config.yaml
num_hidden_layers: 9
hidden_size: 320
num_attention_heads: 10
num_key_value_heads: 1
head_dim: 32
intermediate_size: 1280
vocab_size: 8192
hidden_act: "gelu"
norm: "layernorm"
norm_place: "pre"
norm_eps: 1e-05
positions: "rope"
rope_theta: 26300.0
rope_fraction: 1.0
qk_norm: true
attn_scale: 0.177
bias: "none"
tie_word_embeddings: true
parallel_block: true
init: "uniform"
init_std_qkv: 0.029
init_std_o: 0.0
init_std_up: 0.029
init_std_down: 0.0
optimizer: "muon_variant"
learning_rate: 0.00803
lr_mult_o: 1.36
lr_mult_down: 1.5
lr_head: 0.00561
max_grad_norm: 0.5
warmup_steps: 0
schedule: "wsd"
decay_fraction: 0.921
decay_shape: "sqrt"
final_lr_fraction: 0.1
batch_tokens: 32768
max_seq_len: 1024
doc_mask: false
train_tokens: 466200000
max_steps: 14228
dataset: "wikipedia_en"
MLP neurons of a small language model. Each row is named by its layer, matrix (down: output weights) and neuron, and shows model dimensions 0-255. Each number is 500 + 50 x the weight over its row's rms, rounded and kept within 0 to 999. Numbers have three digits each.
After each neuron's rows, "fires before" lists the tokens most often just after its 100 highest values on Wikipedia text that the model never trained on.

L5.down1158:503431500459488517470596489558489503395561473510508440440516469510489501462494435528482510579549445470416484564530534557520497509519523583484499453437539509524495494533516597604474463480495489453493567584531497474497511517390642490479501521534500529531511538501632469506437544531523494529562494577478389514586549446513547557521514440515492580423454457522538460557502536438469421595543497543596502555470506546490445506396487564537541475591539504486471524547551452395503482486474379613391493481538524544511509403447479436460391364612543481411532554529522469558523441424426394482552454477459502439496500482557516538486467503446456509485466450485440608466437457470515519517541481545503485485528636522524540515389558493465499494413451523509433452533463565466426533609477530
fires before: "\n", "\n\n", " the"

L5.down398:526439455548491506498489402412473422421476449481483492475453514474553581459453493440472524423536430482569554496573449522510461542530602537544531412553457490453524508427422395485478467589423489433490506482494537526565433464501420485577506532491377550522510448486482512529470461502478471508592467454465470502512542450479546570645509461573472488505510568554517442552607492445508528481534529500570530519492446539470462574493614381485477464526512506481584498543504455534470480395546589493576465582476598505454494487513499408494400456564455489413554422474431528430583528516471544559525410566463558570526421507445520455436516477576499431448537589435479566533575559573528486376449541518478426494561496479540484571470455467497571502390472549481491585477517485480455484522488387
fires before: "=", "lis"

L5.down577:516460486590551473477521560554540572462481554535507496490504491559520553509541543547620499531533530495455463588432565520502452480521474470494586543508568460481499480512521463531456521578540465504505437462484494407479478414408538512436499433476531493483495444523490504457500486496496559483452573480489487486492550450559576447439561557567523452521558394542544420573423570547481443501438512491511525500539492441492497445469448465534516589399494531552556603429422529471590425478449500453476547510536487437396461421536508570501502461545564533488551616515528526515468564468487481404478446482513580507469507541442462526511503530617496545562530505539448488547465528524484457476556532485547582517490482467617531488539594515506596528496383553556480497534493459555469578541412496
fires before: "="

L5.down397:545516495408459390453542483415514431482490495490597471482529433651491507488466481511559421492524444512554503554458485526483534485489424499477491579503541525504533579459436521484428488535538549446466397615460459478576615468421496532542489534606458558530462446525500546440486532412588532399429429465542549508451480477564469465558502470530483548578506542478481502436449445498559524486463378492551504575571490536417480530641509466480537487551581407535493499499587521505492535474453477501464496472458544597502471531485474541434478473464525574541401436401510523572482562609540460425480441557542491542489488542508546583447526466518528562498456484585504411555482542414482620488491509518546496481565572543511527506470497460497539554501564455488490538386529473457517461454433546
fires before: "=", "y", "ies"

L5.down390:474468499561563552482523483534471431433606463468545418619578456500473517465555414506389557528611466547484523560484490458572398451456503467582487509420590456484493450498504452418484527474515515476477473445540447526450529500540551544470541507478467378530366510484541532509485641519485487512479549527483473446498449506556529548460482478554488532514499501453520466597446511448540527521509444515509560461518470512491487509518403496491487527596468497533478417549529411543446380480433491533460473516562557578513516494487455574568434540495595459491432587506495517590496476584408595533515485525531416445539486593483441501545461406514460486489478453523512601469582579559590460471525505528534454487540513463399392530501553578530443491500565482527427551448533608543469494495456460
fires before: "\n", "\n\n"

L5.down1011:567452491514508571495464512456539488521472493475485505465423447600591520587531564492514537603513547469465389535500533434507547575404460539518527506472524466488518390532571392563505498546588590516447540400477559440466498558443447465641433492499545444496490465504461535472490500500594535467464532544438518422489522452546557574441581480431463417449511525506551540530524515438546497467425552545493455485565527523526489559507505576547498486552510506502423496522569501529519527562487500548441464458573490572480514455534549542416554400448535433415511549503567518551526518479468428485460467480461535590445498540496517523481518374543528456493516536418430421539487568492445445508390533501388548379498465477542598510484497489439468580526427462522444528528478534531435580507576443
fires before: "=", " of"

L2.down917:515494540447490406440542547399516555500439466477549611525513432437458423589475479504559431557610502562432582543431545530537483497514420490436532507531544445551567609513487542408530468445555491428505475457501463561481526362383487485543400532542454495492490540460456495482446505475530490424502506525564531499509600491488508531650423555474462515501575560560464571386450572456441573540581495452540535508429473523515438510618476504556415477449529514586432487436531514557430556468529518480531443459401583524461498571419432500471421406417510562409408516477475529574524534504413499519448509558486528620467485465527445538524496562576480473484576487564568460523492470474407493512458492468532460498524557451595495587559469515533557480465496547583496554553514536527504490544524530
fires before: "s"

L2.down1011:567440460457527523556552523584436500486498437565613449510446521490525521475480465436526545442499458475485562459480470526503515472458462521399456433580426608479502456515530531396547465537528481428487388520538470471587529472495489544508441566462481539543426540544575464541571522515496465532392489596469558438484444509526555432441425529562475515470490581524537539510479538469448612482543472554525497491494505527450513559450535445561504493445398521477454493498490461471499584617493487449419507436496452594579490422491418526568437516552478525483570427550436514499473479509499560541499496565388414617467457590511505480549486464508464515539543458520545423534463440445501529568572521452402566425457448586537542551422420411516539572511509551476497500522517511423523514542426573
fires before: "="

L5.down130:455473454487510496365471586550549531537529572411578538444549511461471461482530549517433556458524519624465626482555522469546564510479541567505577509484506415477485432457489521440429599503466446474428502559452523513531482541499490491506418531644445576465538521550519572479509573476458508407494546583553543512498445463508540517559508445494471499480452558393388488479426539376515501483478438345544428557443479596489455442527500495423469418503471514539408502418517439494481462383435492473506494477421562490532522462550509471467541434441513545503441492397531561488462525507532558435525518531525508540501479549520519576361549504436646502495467457480455430592508558538529485464471550493488575473485555552398482449466446552492509502593558530437438558460553502514455487463561531
fires before: "-", "s", "c"

L5.down1082:476505406584484577441447453570512538527520508565535415447569565527512544497578509498484528533344444465537597501432482525464532511476530459468504480554498455461483661445497438455533498527511559437502458516530556546507454548569471532514408452553474453533471553602471399406422507537502474452460528485441553496520496460489492506486467545492538466474484466502507477531567470449453524473575391485646533510480522511488583497522476556390481559459476538450499450564427482462594499537523531451539499478544517537398504504446442369468442482495556473543601446497427450459485446494416428456527453524526506445529449530483537491458545427494478482611482485401384537506599542519557510504574429483530540490463515509554531561500543595437561539548546472527518495431557554418547480404494519
fires before: "="

L5.down829:451521487488542542508558473433565442493530545521359461468587505450504522446585553514437532482449513526519447534427451526501481492534545480468498573435520525473597473416533567479456530540382513555512462530441575556490498557556477463531528505539485639484467594599534581537453478486554497513501433541512531440500445535525453488486464505539509413521513472471488517475499371534459427581526542499692498443474485537451504518460505460563523458499576391479455528471468538428448418459505517518482479529482493487473511471454445413444564494508581459595537523581502550527489522452554553481527482434445462487390598519584480437533488490604491601511477444489436519521498465488497524373416410519453506541482513532534455482462558505486581496540535422457565526414568407508445467515551438
fires before: "=", "on"

L2.down278:404434524553500482463455450570482400459518537499569499469430514478491453470464498491462383591532465543628516478508544507532451424478518442597464555586435498623475488521464484544497514603417412480532475524435460531525389523522434467531529425527553589538577574483568529605495517498552525538450493597414574544485458564462477517510510562532469496537448527496486501505522543458531491525482479525492512579555506470507455551543445511442498522570529465502507405434533441470431436401493490505570522503432509525501504520518462465601545552510577477454521506531547514627538529448536458567478511492484564519463409517422485529475418564494449516553585520455503460484491489522569494554476560384603520466501485500457512481482493494462440472427534521551456481498470529570604546524540537
fires before: "=", " the", "\n\n", "\n"

L5.down505:623463532491509578500477481526536408507522528533586498439525511516569485459543477568480427501460484550498440481456473498508420502443529554442481482548594394454495529528537606474528429509537501502477552478454524390447492452502509489523558505504475458525504460534441479507571427491570481471533461468520564488577486446525497576502471546586449469439506549501486449493482563390479477488519418564540436508508584467505421575458514554521523481441499477550445630510555469581531524452572450529540574643527528471472501461417468549521520429517570515532538596480392541463478489498526543412526475469429509517509467583536469421564457452567382483516434531433462524594374553557517423480486493428454462540530465478450507501466498555471450522466441446471510587459495516584503435528440616
fires before: "\n", "=", "\n\n"

L5.down635:496563386494559563482481432529502446534472370529582513583547473471591567521467477464567433521498456466459517520429463607526544522423487443446527501492545546443412518532497434564496476561505538428438446496508480404458473477535564458381522501506604411513515493411543485505544514502408456514480470522505496463477537604495453472492500474524480551498570544581440444561469390428581503457460444535541517550521476439424445485477455521476451492503512538318524461456552608495477462573460463554519466380506508514498428492659487568435556497501502575517501529491485481458464551539460531493578471499450538470470534470551513547435438554531530475458444431423569617616534549581488520457518465483512561550398531442488522469537449618599513507516561432483498495520565488495483465545504531
fires before: "\n", "\n\n"

L5.down281:435490534452507504546600493598527492461509392466483500393592523474577421532523495424450472519587449548445549514478497507404447530459530522497403514528503496507519532496390483474537433466420446428436544594506478511538445589451370577426513479527576541448533545445471446494529437531492447448431559473474481464509518449544462527427570596486493495438505515470569495496438496532489500447506478561538570601470462598533514432565463421519459581500554525534505508472484463448500523506480442513494507383450496554556601499456474460523627452522462485521546456511468623469548504434521421497451559457476508513475498470449474500528441537391491539570450472616539469459510483533459490470485491596498552522470445598528528591401520487511537489509532527475483507537483451473571515522495542
fires before: "|", "=", "-", "ated", "List", "″"

L5.down1218:521569506438476479494487455542461501441524485504574527537529612594570454523498568520589470498506576593500410479414405486523501532566512503577456529459428519449515474444453436466552485461508443459470577479445416522508525399467491511500470473536488553512399430606480527481541504484593463555510493459385527564434495459550528505469559483494596464508453474494561403433444463521489498478560456425505503585564405452507520464441481487533510553537603522428484484493459477557540465463469560481495543509566496434498554453514552434487539283467423518580418506481457499552484466576591587561494516483473466426462521480456582585451489505508468551450404475545483519418477469474543462454528535498481511453594536395448503434467571526454521650500479483553472417498566538555497511523466500
fires before: "\n", "\n\n", "="

L5.down1188:388562496449555485448518545570539506556497494531561491443532427546449507505485584472500474509433550422452493482433503529531504614462469539486471476491500521471557575404495455526533516476545519459460533523453566544541455466489448485481478531441579470510532480480342551529476445440458491533507535476394418464487512519431540361465481458586526432592437437492505401543525490539513483426468527523441502543470497477509525511524511476498480470464466390406518468487513408466434457455546528525539464500481474521428488521514464622470508378473539508457567392506513468424472537543475442512552511550545517537507463527533445476592498452418553467603479566499460465640491446492477509504661540484605565469511516457635536531503487528535502535394536505542497507586574513491552471463553569
fires before: "="

L5.down532:519513446558470544504423437523452448544546590545461563451482486538503423425534478500493475478542489502488588458500581395491645420509478514483407543507485497417544561486531548402466514441445483445444522484517571493589526530519516518471554518369380509591587500453414492472496514453548527603486479547536567479560405474446441463512506551499450597419493499450617549515523491496461544431539472548511542515469468596470463443547560439487475466456432458499554511466453541562526496522553505482483570520504551559486432541440457529531480505465536467456494523454519525437555514436553460598502484413411459478497385488449563564445504403492573511459516455416486474570514448459526479512475490495409509502622471471488537539569510443569493579468604572557452492554517479496535476383500499
fires before: "\n", "\n\n", "="

L5.down1177:460472492474533415517575435552490561469501501453533497447530516502566489474528479457512488518605495546476556519461529561473471579456485450432482457493456556423458476529424408478460472526459571478520560558470507443521505480485587485522466511370505535411535549512422484416559511494542555525510464475543427505512455484568474515524569504452493437567551559506444509500510475414528473564484416480440448666514518419479452480435463440511486483582478452457468508513552525591474466568459537503498501450524525516544430513474544515508581367550561393497507550536386530427464498518519586526520534371451475490487514465489451546501483526417524444484590586505443474494612512494460535398583335439540481557482502459532526549550414521590553583490510612478529501516458499534531596524521529
fires before: "\n", "\n\n", " |", "'"

L2.down1214:569439489510478536524399542395615512509497510590558473431481471460426427473482599494424454472511518601432491618478493436462553473473495501639495443543552543514520498538491538561442551511513501410500517502579502510527428495516463528470517484536508440605572517527550521524564621433572539528550432475451445493521508528479609497475429419523443501437540554559599555558455426485560575479447481456537523489541532438539445533537503500527552524497527454546440481428481492516451458480392463459499649512590531455601460423539476567490457497495555536500510480539496490393475462520488467523558518427420503445480474593561574521458508566443494443550573393531498510520442440451556437442468484524538536583583486480531484461461519463447542416558465454456472476452521601440463488517511498
fires before: "-", "\n"

L5.down832:440524479474500469392494410505490471441500499541486552482446482563526490499495447569439514439403489598452535522496517498448490557577559512474470608540564456454412531529465519556476538580561503478477469502488524499485465487465496508479500384532503470527494399490487478498562538530477502455503522467520587534563457503446428492465469437485475520508513555480478520451449485494540462522488488549545492433484482458525459524412508456433570388511499552457536563469509513570467506521618536541529561542461469583631461554476571569492459314506507657497485565572482517577418530372484554518555452426562492435519494490480514493492501445528434443472467452481306580480580454532485426516527498422524497448564605448524436529446558481560565468563524441470490419463498467490421518505534465
fires before: "\n", "\n\n", "="

L5.down0:521509474497441403498579470528474502481547520524492503459501532488496476441540413493451462583506440541449346508484504557518493391401543559396442599538517500497529468454453499543509494526411525498544583536458528446491517438454488560525514544515433497507476500560567498470516601499640519480423488558534520512468484522499447450468503441507438520628565531486408495468465513558444451582465463503573421485431478485565590427503510510496414479503501499619410565411555560554531419513487550517490545509530454486490409476522513463515502416419604529543500516533507520500495480547472473555429430441424521547470504544554387493459476475530487498377478561479471495501562581489493509378522505420524451578556456530570570513482499465455510477458491483482555477476551510480523493507568471
fires before: "=", "  ", "\n"

L2.down1050:488471602526512485626579467627594431533450546447541453475529526501522459547447483449580468503521558571445510430487547600526504384556520508486496449484508472481426560585514510342570479463534484437479484499536594470457495490499529527547423424457421532454515561459474550522402536439468585497520500436514525459592459465484523511436445571425490522538534463547466429579547484486528496507496507521470541498425485557451513481431567492527490536543584478422479491521528464520505504586443514452527435478444481527571488547496436520550476459488555434496413439566412493434431514480482551522523556489467563520397517453454593454504479467442611452550540518514585427516489478416455566441491450460486597456562534468470542549456491467488496521516405511548444479553553533405528540536548543
fires before: "=", "on"

L5.down514:486524552525578577556498431560552482540489466461410511425427457436533552470426591352500483459565485526471537553457474528517476452467505535536478520449498528574480443531453599429521427416528439535525469494455531488487425534551502551545497571425565474582520418501479531519515430446490565495437594560452550490493492569607535470537496397556506527435562552498463506614418429520465527565490548453434477418537505497596545480559484558459489505450525544517534507445525454476450459490398501487471507502551495495388469498515458529419465441539541608587490500436564437476570477556561541443564518416448494408527583453490511428528536557487460485457543457490460549529630555514516505528475524472486499567562521490517418537428491536445419431427532402558502471528511511476473509527453568
fires before: "\n", "\n\n"

L5.down383:501565469466448512466561504434471456574536550419504504506425563523525528455491566534546553603536522450469518476492487448468533453506483521528461502566416471548516482484572546542515568495507565593530532479525493479423446538581587413483503548491499517464460500529383518504528413520549518562433504589421556508546456566529518465443467484572513459537452428447582533436544424537468487499537533502403532515572471513478473467582475435459540500522441522522547472413467488486468543494576526509507476458534548571561496519521486416529615541382365478518494474421484555515486482519495575442530599403478537577412478479387484581504494510548417428473412448578441418451512557588463567517455497500531474512519426422465506386548425454565487503464535476496429548575421493566399610411423497
fires before: "="

L5.down179:426505422502522521501494496457498482556413459525541488505519551518515516553573489520524456577557569491524406485491547544509553534473419536543521474545453521517494515469405495486471491469463473497494396521519505484518423507474483423562501579471476588473551537567509568537612609483481531600482529492442576510482492523433498480592564480496439546512490505542463457486622449484500435472490453445888413467450477531396561503471508414474488496488550486511515520545530502549433517476524456488506527473499493445431411459485534535577474428486517520547483471506528489543543551506522355531499459508572430482451479443482539552515487414571451444552470538539530485483451472492460521487520435436496517556492461484549471468435477521510467528457516500472414519516453521562510486418494482
fires before: "=", "\n"

L2.down55:459359411540565460570510448582446449433532543489508535569563436476564541540467435483546492492455460459493525560529513497506518481523433498472464455499447593477524481563577443574551502512491519544514498447439452479489509571467433427494507509565512509508458477518487556540473427510488536514381524491518575421470465478395433459594417518525455474513452500531370564474466449484453482504550481519486504473459563450521487451537547535608585413463442473467505593502515567559484547489498478448529556506580515550435430434452512448488508440413504478425558475508507488513587511539514472472493432571459436558597560432512461455547406471485455589452412550548487573537434437546534479491449529555565433553574479512536517548509518416527544526450481558553422472571561582483532535430530516
fires before: "s"

L2.down62:484542537546448423566486580519522496449413514436490548480541454443527413490598458503525620445485448520436449484455530407501519496508507480541612538468477483464564499496553469503441559514506465554496481526474533539521458541560563502438457447562514472496448378498474395432484663447538453556523582534515427469563467488429512544525452477470492582474421558507497497508503424444546469565447507417480525447548546496530463577566557547559507524595552516478478369457482457564476499529407421429503454442511481508475524464497575447484619470509433485530477490540515481452463577504453530477529456423424484406519423544474502534450428469512527466514418564603484568500487496444467495563492482434519513530594537520466598502587522579517461500505490559539608529563499499539525566485477506
fires before: "-", "\n", " as"

L5.down1015:526378508465416518421522492575457512637501494452542547543429572425463408458452551448477420533485478467485470513583503494531469566522435519510423441524531468490452563526493435562449436557433479541445485409541600561533426564541429543496499513532432556466461584432486511556516531489457419604456584578499440536461511458518539515491510541506448497479586536564515371527510511531490491459513446440650488435515458568518517510521517518478525477451540444432461488543483488460455506499364460500577485444477530466486527478505470502482481446505529421475554428469530468617465582550481447497509427562514486505438489520441468535599463507481477424493495555477576473411494525519513560533571502502570518503546529498454517458480430516510622537506523591579494491548556542512437511509533661
fires before: "=", "\n\n", "\n"

L5.down641:491548462487448476528371482636501540491535486520584543453522583550563517479453540433454423552428553455505483463577462486482520516493540549488500474543523483520488571481477555516478506504460484487424502453516507474505526532381569498502517474489371544569550533508317476464564596554571479442416536498395473550534449530508549383564519456457569526571440475504372456585462444511559542439543525529542578412465472498542490509454507470456473565650488514462575519443493530571566527458562492551457530513494521555520470558509509464492492384528477562434504559436451472509502553477514488499515547489442486593593450541417476482546461482491521508412530505437556578525511564452527473428554580434598345490543569434541547485495481450521514512474471500530373533517580411552428498486453486
fires before: "=", "\n", "\n\n"

L2.down544:486493433605534469569560530442527475469499550459505571496546493592516559452469449437432435542580384476478475472503447457513526461597515431551478446449453535500491456541488498492471513517485561459411439493429485385535495593477455399483525434463506452491599539427454428502511582408503458616456535533468505488496607454568427429511540523461590503507413455485481473529407559510480534553446455584486577467531534455548465472554472523498591591544557577486513525395533607451478507465494552552582460446491521560506441539481578546455494542424480468475552560536523434441541497592455574440434553419469526480409441539466484441458533544484493535463516419546568438569564461526418502612526460457453508480542471528620485560528447526481449460388514442459419615533458388527478518541493551
fires before: "\n", "\n\n", "=", "do"

L5.down1258:552503547575468484420514482493450571468522506530490567525514513506536556489561457544491505535465565583491450483524485537460464634514431436412452574416511537553520590597482528465541517569490507470456510459539486487578535591478438479509532504528528465534545549446439582510472499612484390503412494599461515494543560439488571569520493429426393566457481460432489499543522509407506461563505510521535452359427516561562492559487474523541492498490414512487456430589489598494477485486447476464537539514478549613521485483468454546590513476473508485522549501532433497515475462525477536490527449480534502444402511581456458476465436444479521532483469546545447494534520526527563524424512532582480472427404509581672493525519480570435479464504486490497497493587467417478518408535481564
fires before: " (", " a", "\n\n", ":"

L5.down817:477522517507571487495540514523594487509577468499557542419504528399539557429472488514394440463518507390493572457510564399440542578612505470555442451542419550485549502467513518446544513470539447574474548428568539490533500495545539516426562489375502478503529546577437494586387515552393545475419433514544591524436485547451451506480518444487447473484524530502501500501527492530475481429463496479520523437426405514402501591476483502513535531473491486466518503532489528501495491480479501522478515475458485415511389502497513536467470543479397445461460546558510440505405524508553446522500534464471451629475457484554539485521514505541495481506497518443631501514481504383534538534538494419539451549527377525505560508620424498457498503515556506518513499509546578480557517443555453
fires before: "=", ")", ":", "rd"

L5.down57:482459424538426508389444609562507548553525515459587505518482543418547499503505477532570470557589494495456523493522440430555471472492543502467519369578557485504408563530516561535570492484464543475583489472485532505458485468522424431446542477420526541528558446529446480478477537482565516545445515477540413483524497431466541515541491481477587380557471368496493515456534431469536535449383544512427521560570609535467499479584545371447456462437547534513495391484451466430478555545499530498502417556525376458470585543524438534515561428495507549384438496515563461547529490434534425425560538482518445398527533410450526422587583463583525529489525497507531467580458499444491563461542516468499504473525542467513427506533444550454461541526403540583508537506561506454487542495438487
fires before: "="

L2.down1237:469521468500410449562557490456537545452498490517588510495479486439490583511495592543534511472514564591497467468433500463368487518413573511562461436453458479412548516445451542508451511540513565446502436536525453491485591459498544593518589507489568465487431393490543416466477474564463552525479581483531471589452534529522516364501405417464453516491445467473429442493522472481511503496566489542507487517517443494543532447477541455394553432428495523531537379469544544634493503486492515477513539411509501509470550603500408530453432490495488578522507543482500639479475520507528521502491573486492571422488486637539431497504476492594549536585405520507523413572477532452491569620493408568517510565482528495473547542480457539455503524564558496558513513496525460453485454476442516
fires before: "=", "\n", "\n\n"

L5.down439:540461543494516500496495498522476492386568530544512552464534472526628433554516496554550537548419528466478526475516522536562479522419465512474449460416477491391524443480463571530551457549439467526459523552514471474519580546459561503489517547548471460498471501511558579500476507527421511450431406511496469554520566529481483510591474514549430513556448539561528452472562510366470471546518442480431467478488474566502567467477526558534524499352469509624557495405520527473496500495477409501488538425538461564476470563546581434562488635481444530590590442510465496426432538498501498485484502545487631561502473524488428484434437499500485498563545540592530421478486503468499701495516488461494517513392565484405434440516482544512571493468457472508443531466554503432520485451485542
fires before: ":", " a", "\n\n", " an", "|", " is"

L5.down921:461489362527435512488473402469497504510523501451489471544507532545493410519527523588586575578395506474520513427450531493449497508446422461490573435501620520470514413487491453491468508487488445457428662458470515435521566447503522403495551471541473479538458455522593399581406514513416432517519463617550512462500475521438493537503430536492552481594536523536392547464549502568488494520451455506505509496508554480546539584524572471586493506528503456510572460478529507553630560516433540551445509464529493547389403523537601494552514518468504485489476526544485458448488593508478522516412525597449497430523487492498585455592505453515509475554409547542507508423531550558597487623493454551514422519457501483436433504544507515452476413532468481383468480465435489568524507402487550
fires before: "=", "\n", " Title", " in"

L5.down433:534524458550454481510541498559518571501419422439472499533559629511547432481604541543465562554533568546457635478512505490513446498480479424460472528570545487590438470512464446390499470496509487444399536529469523435519472493412480357518472504461481549521491423601565499506444483496441484495386496566575431450442465534493399575573504515473394457542522455521553556524511459496497431523536504467442532445531565517431531477423448462531447488521523500555473455510503564456429463495489466435448461529402530563460538436483510520494555518530552491517470486506442497492532525556473472511444494484486547455432514524471467445439504527539532562479410395505541468484601490541492517590554477494497492624447573482557531541547492425572493649458480469508537432545523419457527522532537557
fires before: "=", " (", "\n\n", "Population"

L5.down213:489567510548477558549504568390448502475427450473515532536391545475522580441439598503530608537590460427461466468483460522538487540565455594449527542512531575428506475473473474517495498557471580511520520493562554472476507494521562484471430578507411510545528381472492530519514463500547468510489489577546400561383421438526595471529477479492521455428493537429537499449408455460490484484586499513495514554478505487437515423462515440462545446449463542447472454557453570477475503514464547499495480494473566526481529576384456465462501539516532533589544479429501540538463460463570569602538417482487429478466394492523473549415483505605502590508534599534515422598571470545464565579498528563489453445519488503467463560520568497432460518524471549468485505481431526406499569517448321
fires before: "y", "ies", "os", "ist"

L5.down3:444542493459525462439432519460479514519572504444526537455479527516492501481459503417495497488520467442509476389515541474519474532488568404536448503434387564519454481584464476475579543453432516576466521542574486535470546499468456464550580498534568507513467528453572564540469532458454469481491588554478547495390507424476583494448533486512394441574535523574491485525457529508568421498484450487468430396447597474481640512475489490390510453493437462495456342663454533532545544460478488477430601516492467546509497424442493455462469409465526470435455508507476552465495597557479566509485456564614465520431477447480515500543562450455522436531418463534466569425529539536519476520527533407564499562449549562448578462587395542562568518491498519467495521498553520481541535521553500
fires before: "=", "\n", "\n\n"

L2.down777:483575541506520460559513472513527545540465466551510535503480440574461566405384453520431477466504479426541473486473445483443516495452485510529450537496473596432558473540515479449611487518534469594543566530535496497519461462571547477554424486516512537494489525461514502462490450435481440450467505560467529513451491501434550506528517442527541471488520432547420393479465529534452422423460586430465487588585459510522518535491494519488598488503616355628537464460506509509533530573467482496484593433538529543473446568528450529623522535500444503502425474549483573524472377440480547491450522489509454512512528508565493518516492542465595574485478507540479439542483537482482546578448501611528537513408492430485574519453491536553451478489505479527453491549503536526490498479553490
fires before: "=", "a"

L5.down1088:550562489462489473596519463528523484466535547575463474534407487559517418547524529484467482519406523434554441465449452576463484388502423515461499511468593523428443512465388468461533450467455414429490504453474430467438455436522559443550533530522425462442513553515539534498514501491486547536557587544458413484584502519555504495502574498561547488516485486584520528576529426443474469564493529450641553464500452452429485487494480416534543496439493539615515417444488494379465542491559527544558571495546533464571554470531396480603528439417498564545534496524495536498535490513422502445560463496498598471540527532479524549446434415367539484517588509487416584571518509536528541534459469507516508492475463546566455577413501573459504563497481495506452612555491429469484480398539479
fires before: "="

L5.down755:520484476557567515527532445503550439524486479461511467417539479388439524584636494518395550433523511548462468447477526425465518518425520604620553535552631528494537431492456554542509583483500449459529537506503445455541410509528475404449493525527484504397515416430581502592549501494544491580500514513559434482420521559482465520417436558461517490415440597414422522508556492604508509476537481366470506369539491396512539461494495518440540498546577441649509557509462436511431527473465546544501566419451487459566467511421525449523590492513461467441492494463483517512503507485493520622515451538505541491399535534583539487555495473536566463520398453550566467426510488476480452546500551477542409527496539517501517561480561510515464578492497425570424551553545556538535554513545482
fires before: "-"

L5.down48:446503495532608498520473524514567568502517515493538545458495544483543479513426484487480496460410454533514540501399517512498555452484521590470452565628509473462492512494528527465532442523500540514476497545510544495409530428496515649453504527418526386526501435469526510550503487468562447611429527484444563440550471464621557533522546558438435515505537509535559539531550538497491494527495391518600453493524530456503458461442473520480511503496497571535434492455391600495492603482555366621471502528417541512460505458510507502527516399415467514505544494499409467440521476516543467474432556448524459475476550509506400583592528481455544442483442450476590451360425503516615467448511564534479532431548460579522490561520587543566554516454476530503447512603470460537439509497482490
fires before: "\n", "=", "\n\n"

L5.down1003:551503480482484552462432542467400496573527434466563458506486537471607577532570458476516471445527497471425447563549509505542596438594510494499542523542564405511468616551509544516532412509418462484509461552450409490508466492585452479530534518483574579531529430453391484456478453499460538527509542535482405488569442462532492452502496545541455553484525482482445479388512487522505535494495530592414429595529472402612453635429486428492389566532531560526482483480527528440486505441574487582475401544533578552461450481606492433591517560503521575511596486588525467470516509432505419500468412456475545439597551485518378529449517421487525458538521509433487501490539548502475388510517508513416493436479413523512439549461477518456473566543464545478508547455597395437562482459468506
fires before: "=", "\n", "\n\n", "s", ":"

L5.down543:480501546417468500507521440458577572530533478482509560482412446487485586413486448461487545439493460536499482553493471546504355458549445483538509472513508500500481499431535548509445506565490508521437527478512510445524509507567467458472531498548511450525539553496479470457531476546423532569551476505477483572517583498481597504502482475558496484463565586480494534476346515431483483531470448431477520474605520620530560516521495559548468551619447551496517612471423395435421466432506455459438507470508546570368485555520486582430387437479409495634439531530552495545553469530462493520396382568490522443544549487552570458423611464479559468439377505559487432489407610484529519529561528474508476503450460479445479472504464442501487439505571445471437510505500559555521405547444535
fires before: "\n", "\n\n", " of", ":"

L5.down1279:479492469508520565578540523545540479432540474581499496438584549565487490447587432491454542540587467472476585461464437533457509442454465519565549578480552430544520490476508515492432548498572534365553467537451364538448484402441554550562499425407478465582476521466504452409489441508464408456548465518480595523430555365605477484554545471531431476517518490539547561463398519559494525511492546508544528484528515469513445509559490496553511523510442538439496585463521509511574544454456466504462519543455503514426514341541503589494574465506505489531450531525454529428517439533555434507553581514445512452475480547462459487470555542548467459481537618390516442480447460451484574535461449433574456536610478580490416482451410518484571476539526558518533541442461545462545469518502506
fires before: "="